{"n_layer": 8, "d_model": 192, "n_head": 3, "n_kv_head": 3, "head_dim": 64, "d_mlp": 1152, "vocab_size": 4096, "activation": "gelu", "norm": "layernorm", "norm_place": "pre", "norm_eps": 1e-05, "positions": "rope", "rope_base": 10000.0, "rope_fraction": 0.25, "qk_norm": false, "attn_scale": 0.125, "bias": "all", "tie_embeddings": false, "parallel_block": true, "init": "uniform", "init_std_qkv": 0.0439, "init_std_o": 0.0439, "init_std_up": 0.0439, "init_std_down": 0.0179, "optimizer": "muon_variant", "lr": 0.00289, "lr_mult_o": 4.0, "lr_mult_down": 0.7, "beta1": 0.95, "lr_head": 0.00939, "grad_clip": 0.5, "warmup_steps": 200, "schedule": "wsd", "decay_fraction": 0.69, "decay_shape": "sqrt", "final_lr_fraction": 0.0, "batch_tokens": 65536, "seq_len": 2048, "doc_mask": true, "train_tokens": 279500000, "steps": 4265, "dataset": "wikipedia_en"}
MLP neurons of a small language model. Each row is named by its layer, matrix (down: output weights) and neuron, and shows model dimensions 0-95. Each number is 200 + 30 x the weight over its row's rms, rounded and kept within 0 to 999.
Before each neuron's rows, "fires before" lists the tokens most often just after its 100 highest values on Wikipedia text that the model never trained on.

fires before: "==", "The", "===", "In", "-", "B"
L2.down391,184,248,219,223,173,199,225,189,170,202,177,237,164,237,212,149,203,184,157,223,214,182,209,198,159,227,199,221,196,146,164,152,194,235,190,233,209,197,149,177,261,252,248,213,209,266,239,187,190,197,169,209,221,164,160,190,184,162,211,179,220,225,122,215,202,236,196,186,201,166,209,181,185,236,222,168,223,217,198,173,236,224,226,159,221,209,243,174,148,194,196,233,189,184,183,230

fires before: "==", "The", "===", "In"
L2.down1003,183,173,201,225,195,212,178,169,179,209,193,178,216,206,175,202,204,301,181,174,171,215,185,193,201,207,233,219,212,118,219,198,219,200,168,244,206,206,200,125,213,239,201,181,212,154,191,166,223,179,210,133,219,220,199,224,207,167,171,192,217,207,176,161,232,180,221,241,234,189,162,224,185,171,191,217,188,162,198,222,199,184,227,160,212,181,219,177,216,135,200,177,185,169,258,239

fires before: ",", ".", " and", ".\n\n"
L2.down737,179,222,198,161,218,163,199,168,228,205,177,201,139,254,220,172,237,213,168,263,211,169,162,171,233,176,256,124,197,217,191,262,201,178,165,207,217,198,218,219,194,183,166,217,230,202,232,179,174,220,216,223,202,221,149,187,266,212,238,271,224,230,209,190,203,175,149,198,192,219,215,161,249,184,208,139,204,240,195,183,206,168,160,167,172,235,234,203,204,209,236,241,166,181,187,228

fires before: " ", " the", " his"
L2.down600,190,247,174,143,213,163,234,233,122,242,194,208,200,205,200,192,230,205,162,245,193,212,243,183,185,234,181,249,209,187,185,203,204,222,188,151,254,164,176,177,210,162,193,252,219,221,223,214,208,174,187,220,170,236,164,197,190,229,181,183,192,150,229,192,212,176,226,225,167,174,234,163,199,219,199,198,212,163,205,181,232,194,162,183,204,206,177,244,171,159,164,202,194,239,148,197

fires before: " ", " the", ".", " L", " a"
L2.down968,204,204,171,246,189,199,212,250,202,182,172,227,209,202,180,186,193,195,232,203,213,194,176,205,228,140,96,189,205,152,217,181,214,193,170,183,235,163,178,175,196,225,194,144,205,210,161,235,207,139,174,236,246,197,238,174,241,202,247,153,214,205,163,220,191,208,225,199,166,191,179,131,227,143,183,180,226,208,220,213,179,150,230,224,254,246,247,149,171,199,191,184,208,248,208,212

fires before: " |", "1", "6", "2", "00", "0"
L2.down1142,227,169,200,288,169,196,207,175,255,182,197,186,210,225,179,211,204,157,193,185,200,187,229,188,183,144,209,204,248,208,221,181,230,133,179,212,206,127,241,208,188,200,186,203,200,220,193,187,207,153,195,185,244,232,230,208,153,207,166,212,241,194,210,162,210,217,234,212,207,153,164,216,197,219,181,121,153,251,210,227,161,207,201,215,223,200,160,198,186,251,198,203,235,269,192,227

fires before: "==", "The", "===", "In"
L2.down4,241,238,225,222,185,227,195,251,198,179,249,224,151,205,238,262,196,246,196,208,156,151,219,157,200,188,174,158,203,156,247,190,244,237,240,196,191,184,181,227,194,211,206,223,153,211,209,193,253,207,185,212,167,192,179,174,189,191,220,224,150,216,147,205,208,190,196,231,234,220,167,191,180,167,175,153,204,199,261,194,217,266,222,177,180,217,227,229,193,166,236,209,165,218,212,197

fires before: " |", ":", "\n", " (", "ing", "==\n"
L2.down397,229,222,204,221,175,187,220,199,258,181,133,206,194,209,207,207,228,247,226,224,165,189,206,218,174,212,215,172,202,230,214,155,199,185,221,247,217,183,185,176,173,190,164,239,248,196,210,221,203,223,131,241,170,216,208,157,193,207,154,181,203,194,224,262,189,190,224,194,226,219,206,259,237,216,199,183,232,198,226,165,185,263,148,211,219,211,244,141,203,141,131,209,178,218,161,207

fires before: "==", "The", "===", "-", "In", "B"
L2.down385,148,216,247,253,214,245,215,192,199,208,211,197,199,283,215,199,190,230,158,175,143,198,207,203,170,216,207,210,162,145,222,202,181,182,240,252,205,215,184,184,213,237,233,197,185,221,197,212,267,166,230,250,213,180,215,237,177,190,167,236,171,214,200,193,204,181,172,280,205,160,171,189,200,200,205,212,195,227,227,208,193,169,217,152,161,219,291,192,180,166,160,194,192,181,178,138

fires before: "-", "|"
L2.down938,162,179,217,213,189,182,177,124,219,197,197,182,184,256,189,200,171,152,217,222,152,191,264,229,223,160,202,205,210,208,220,237,157,196,203,217,174,176,195,202,199,190,197,224,242,249,245,231,223,211,185,197,199,207,231,211,208,231,245,240,198,192,196,201,262,162,186,183,184,221,195,185,180,228,211,203,123,151,242,185,225,132,131,201,176,253,190,161,245,223,173,220,158,144,227,213

fires before: ".", ".,"
L2.down697,181,250,233,240,183,154,176,194,184,181,202,173,210,232,162,178,169,226,179,192,192,175,217,185,238,183,250,174,267,241,226,156,173,178,188,253,168,223,241,97,206,152,189,213,183,207,167,184,201,209,168,180,207,170,196,242,217,199,224,207,216,199,181,170,251,209,205,158,207,225,192,219,171,231,189,258,148,257,220,214,180,214,197,208,269,161,189,174,223,143,203,176,222,194,194,170

fires before: "|", "ac", "el", "ation", "f"
L2.down546,197,196,195,204,153,220,153,240,164,194,202,216,196,227,177,207,169,133,241,170,152,189,201,221,197,212,209,206,211,189,204,173,214,223,212,193,249,170,191,202,231,243,237,253,164,197,195,145,191,203,192,221,244,164,181,178,193,203,195,158,201,215,255,192,250,217,249,194,215,247,173,173,211,243,222,213,145,240,223,216,204,160,167,222,162,183,194,184,197,228,212,159,241,234,201,200

fires before: ",", "),", ")", "is", "\n"
L2.down76,224,219,251,149,226,196,180,206,181,253,217,212,178,227,222,167,179,230,175,156,161,206,212,154,213,188,261,230,173,250,163,179,226,189,186,141,180,231,165,199,219,181,247,208,230,195,222,208,180,230,227,248,204,210,232,211,195,176,249,207,208,172,233,228,155,186,180,157,206,221,224,207,195,251,218,191,191,195,195,193,216,183,161,169,252,231,181,191,164,211,210,209,186,190,168,203

fires before: " ", " |", "==", "The", "==="
L2.down260,205,199,202,223,167,237,208,200,246,190,224,201,175,234,195,227,225,209,203,193,220,211,164,206,197,160,212,216,168,171,214,247,145,179,161,237,178,243,236,193,154,224,210,260,209,168,191,207,203,182,220,177,154,213,164,218,196,204,219,198,169,217,168,266,166,224,128,179,260,170,134,203,231,173,222,269,160,235,170,188,211,176,268,168,211,166,166,170,202,181,237,228,270,223,178,231

fires before: "==", "The", "===", "In"
L2.down771,263,238,206,257,237,216,196,254,187,209,211,165,244,223,186,163,206,215,173,207,207,210,212,206,170,193,206,175,172,189,217,197,157,193,212,206,206,188,181,209,212,125,195,209,234,210,169,194,230,166,193,157,165,201,223,197,173,143,216,146,247,197,255,286,198,197,189,195,196,199,197,176,191,212,233,183,165,177,234,189,175,206,234,198,162,190,146,230,200,163,233,208,145,150,259,184

fires before: ",", " M", "m"
L2.down152,163,249,235,187,212,238,215,210,218,185,190,180,230,261,194,136,228,186,217,174,202,177,175,226,159,127,262,224,210,163,194,163,197,207,213,222,243,237,170,190,209,197,155,238,212,173,255,212,184,211,221,167,216,178,181,163,182,211,203,247,219,192,168,223,213,187,222,172,190,157,184,189,229,168,211,150,227,171,170,230,197,215,209,188,178,170,180,186,216,170,148,232,191,231,205,177

fires before: " ", ",", "."
L2.down79,218,242,155,214,197,245,219,199,188,186,161,136,171,230,208,219,212,165,206,203,190,170,230,194,204,207,211,206,92,224,210,198,214,221,206,255,184,212,179,222,198,165,241,129,191,176,239,203,201,137,174,161,223,146,189,201,166,164,225,167,234,211,204,204,191,200,204,129,194,188,260,140,225,203,192,179,195,235,239,281,188,244,133,160,203,218,220,236,160,180,201,271,184,197,178,214

fires before: "==", "===", "The", "In"
L2.down915,201,225,191,215,179,156,235,168,179,222,197,153,191,240,193,166,174,226,126,137,202,189,209,188,193,214,204,197,219,203,224,201,196,192,199,209,244,196,125,206,176,242,207,143,193,247,240,243,229,123,226,220,177,173,165,213,199,158,203,195,262,237,239,148,209,201,182,174,251,183,171,205,147,216,227,215,210,205,188,185,175,202,209,193,207,242,196,176,174,158,205,169,153,158,224,242

fires before: "==", "The", "===", " ", "In", "B"
L2.down225,224,194,195,236,158,163,215,265,258,236,226,169,189,191,201,250,150,222,211,216,179,149,226,193,205,174,146,210,212,192,286,238,209,204,239,246,172,211,191,201,225,170,178,170,149,254,212,170,206,207,196,232,197,207,153,240,182,193,196,183,186,193,178,159,180,222,225,175,172,159,202,194,238,198,186,242,179,203,176,208,150,195,169,196,245,200,210,224,186,205,262,204,190,218,211,201

fires before: "==", "===", "The", "He", "A"
L2.down275,200,190,201,192,229,208,178,248,208,206,226,162,137,254,224,178,240,208,218,175,193,133,215,185,228,213,197,252,147,249,208,249,183,226,183,256,199,228,182,155,195,152,260,207,200,183,155,193,198,209,254,190,184,223,206,190,208,164,192,206,156,246,222,182,182,212,205,180,215,175,268,234,183,164,275,152,216,243,225,192,146,209,235,245,209,223,166,210,200,135,191,226,182,192,185,175

fires before: " |", "%"
L2.down698,202,197,182,216,169,228,226,166,254,243,185,160,227,180,200,212,247,180,274,178,138,142,224,211,208,190,200,214,190,164,269,187,208,176,204,217,240,208,260,149,214,262,229,179,167,222,246,215,271,196,187,196,167,232,145,216,172,208,142,172,205,189,190,237,179,204,204,202,210,211,210,222,221,188,192,179,186,201,182,210,153,187,222,211,177,207,180,179,215,190,215,171,167,295,292,191

fires before: "===", "ed", "The", "==", " the", "In"
L2.down755,226,171,155,164,208,191,200,243,266,217,229,190,201,214,264,212,246,191,275,216,193,197,203,161,110,166,148,218,176,205,202,142,214,206,252,162,226,218,222,221,221,223,147,184,203,237,181,220,176,242,190,227,235,183,236,180,199,212,220,176,172,252,140,207,165,172,247,244,222,218,209,212,259,194,238,181,199,239,188,119,161,170,175,152,206,235,188,187,218,229,174,186,240,230,230,235

fires before: " |", " is", " |\n", " =\n\n", " was", " "
L2.down996,172,194,169,236,190,201,225,143,218,222,215,187,199,283,247,191,224,164,193,180,175,195,139,205,201,116,255,181,152,239,178,202,182,187,209,166,253,168,214,215,185,193,210,188,172,201,161,191,184,219,200,182,186,206,202,178,204,178,220,214,221,211,189,229,215,232,154,152,187,215,168,179,223,129,215,186,227,170,225,222,215,184,234,200,181,185,210,270,207,233,216,220,178,237,197,201

fires before: "=", "==", "===", "In", "The"
L2.down979,227,181,203,230,226,202,209,161,293,149,195,209,170,204,161,199,189,143,167,220,194,225,213,124,248,204,184,223,226,132,218,237,220,202,192,202,206,197,208,174,150,163,196,213,195,134,203,174,186,195,159,190,209,183,211,217,197,215,278,209,233,159,233,211,229,186,199,228,183,189,226,237,233,208,193,202,212,229,206,183,196,203,202,212,213,184,190,152,233,201,165,158,195,215,223,148

fires before: ":", " \"", " ", ".", " November"
L2.down659,202,201,192,178,147,197,187,239,221,239,188,161,180,191,236,192,219,172,227,197,182,187,152,222,230,226,197,212,232,229,174,175,195,219,230,154,246,176,165,192,207,205,162,233,227,216,203,113,199,160,209,193,164,229,183,198,221,253,224,188,219,215,273,186,203,226,193,241,218,159,188,216,151,211,243,158,227,163,207,196,227,270,257,201,167,157,158,233,207,227,202,158,233,247,176,209

fires before: "==", "===", ":", "In", "The"
L2.down2,193,210,292,152,194,213,236,221,242,263,150,182,185,242,181,219,162,254,182,177,224,154,191,240,252,191,195,243,228,222,193,222,228,190,243,163,200,223,200,203,177,175,193,200,215,176,192,207,157,184,276,183,177,196,186,240,174,192,242,180,151,199,223,170,221,244,201,192,189,181,140,218,187,209,210,225,192,248,207,247,218,199,255,155,202,211,208,209,203,208,208,164,219,172,141,151

fires before: ",", ".", ".\n\n", " and"
L2.down685,206,209,214,175,184,183,233,159,227,227,236,223,170,197,188,221,183,167,216,193,197,248,177,223,164,156,234,229,231,213,197,214,180,191,159,187,135,179,221,188,189,227,199,217,190,219,222,188,206,229,245,186,170,239,159,177,212,176,172,214,185,252,201,190,210,194,172,220,178,211,156,234,217,200,202,172,180,191,183,281,221,207,200,203,228,182,158,238,163,174,248,127,151,146,196,153

fires before: "==", "The", "===", "In", "He"
L2.down378,189,172,230,187,195,216,188,173,213,189,211,207,221,183,197,209,186,156,206,206,234,192,205,173,149,175,240,226,168,194,182,217,201,205,203,202,264,223,180,232,197,186,169,175,175,233,208,232,200,215,164,128,237,197,191,225,172,130,174,103,265,176,190,189,242,177,200,238,225,142,196,154,131,196,176,195,259,198,210,216,194,249,172,172,266,182,146,202,208,220,210,225,172,258,235,202

fires before: ",", ".", ".\n\n"
L2.down351,160,213,181,212,177,230,158,181,162,199,177,203,204,224,157,190,218,207,207,176,255,199,229,241,244,241,161,233,214,194,205,242,205,215,189,209,129,237,224,187,233,178,141,219,218,149,174,228,225,223,179,222,211,177,210,217,168,216,166,235,237,179,176,247,203,183,162,194,237,170,217,229,213,207,232,234,265,237,196,223,189,195,213,229,183,228,191,227,217,218,211,181,190,148,209,164

fires before: " |", " and", " ", " in", " =\n\n"
L2.down309,200,213,206,231,217,141,181,197,240,140,148,167,192,187,218,216,193,151,222,165,241,151,179,197,152,150,197,235,192,200,166,206,159,187,161,213,228,224,147,188,204,231,185,156,245,196,170,190,109,183,202,154,213,247,256,193,208,232,205,205,214,271,202,198,122,168,163,181,177,215,151,177,246,172,207,165,205,247,186,233,210,187,212,224,185,193,193,191,233,165,177,225,203,236,217,235

fires before: " |", ":", ".", " ", " the", " |\n"
L2.down767,200,207,203,209,148,168,191,185,188,178,193,261,147,238,142,221,232,221,200,153,216,275,242,222,175,236,221,211,240,170,161,158,196,181,169,172,165,165,243,212,210,240,190,214,178,223,241,189,217,163,162,175,169,177,196,158,184,258,189,191,243,206,197,200,166,213,209,153,204,164,238,187,171,210,182,253,189,205,203,169,245,197,220,238,177,180,187,215,181,212,194,190,199,203,244,180

fires before: "==", "The", "===", "In"
L2.down802,212,183,211,171,188,218,203,205,215,217,226,173,152,168,248,214,205,211,147,140,225,179,223,151,216,225,168,227,152,160,217,187,176,221,200,161,207,170,233,193,201,238,235,210,161,223,183,222,183,177,209,151,190,170,236,196,195,183,189,241,199,197,230,251,152,235,231,151,203,208,214,192,158,177,222,196,218,221,265,172,193,170,194,137,177,170,192,194,160,160,237,224,232,219,155,235

fires before: " "
L2.down316,144,223,204,211,217,169,233,230,182,220,191,220,193,205,225,213,195,212,175,194,207,198,211,237,194,192,172,118,146,190,99,198,237,166,155,222,178,213,176,196,214,168,177,221,207,129,172,222,165,216,164,178,217,192,136,185,192,208,190,195,238,210,215,157,242,238,197,201,201,265,215,215,236,182,247,218,192,205,242,256,176,142,251,192,209,220,192,221,193,264,211,214,254,181,195,255

fires before: " ", " the", " to", "all"
L2.down809,178,172,198,192,192,215,228,242,165,221,158,206,197,229,198,171,195,244,162,277,190,208,225,205,213,191,200,139,161,173,183,187,162,186,156,211,162,132,259,233,243,151,150,193,168,224,200,205,213,210,261,216,181,208,180,181,233,188,179,238,174,188,180,178,137,219,252,262,220,198,209,199,209,229,207,244,214,214,186,196,152,202,210,202,222,188,195,179,167,188,244,216,205,169,196,188

fires before: "==", "The", "In", "==="
L2.down250,233,200,237,183,203,174,186,259,213,168,198,194,182,238,237,205,234,222,218,211,192,192,193,179,232,132,198,248,226,177,207,203,156,211,195,218,230,216,188,166,204,231,214,203,227,185,227,189,226,213,190,190,187,187,248,163,254,214,234,187,119,207,235,218,226,212,251,215,177,211,217,187,198,188,232,186,214,178,253,185,162,236,169,195,185,159,243,234,186,138,171,191,188,194,197,142

fires before: " ", " to", "ie", " |", "ing"
L2.down892,231,134,246,155,195,226,180,176,148,161,186,201,239,189,167,183,239,216,172,240,211,170,208,167,146,187,198,215,180,170,225,208,199,212,166,257,245,257,179,180,196,202,172,218,176,190,228,245,275,176,163,190,179,222,193,196,205,244,225,245,226,156,204,225,174,199,192,218,201,201,239,253,162,170,201,156,246,207,172,224,212,169,178,186,182,202,233,202,173,221,232,195,201,173,216,218

fires before: " |", " |\n", " (", " of"
L2.down249,206,195,234,200,199,179,138,196,243,174,174,149,200,232,255,257,221,290,160,204,198,184,184,112,206,200,208,168,162,186,181,215,182,164,194,254,174,208,157,206,205,226,199,162,208,158,241,222,242,180,165,212,213,264,196,186,214,208,159,165,232,169,219,161,193,163,178,209,181,147,186,208,250,136,223,171,208,232,215,206,207,237,256,169,200,232,198,231,147,262,181,196,194,224,169,216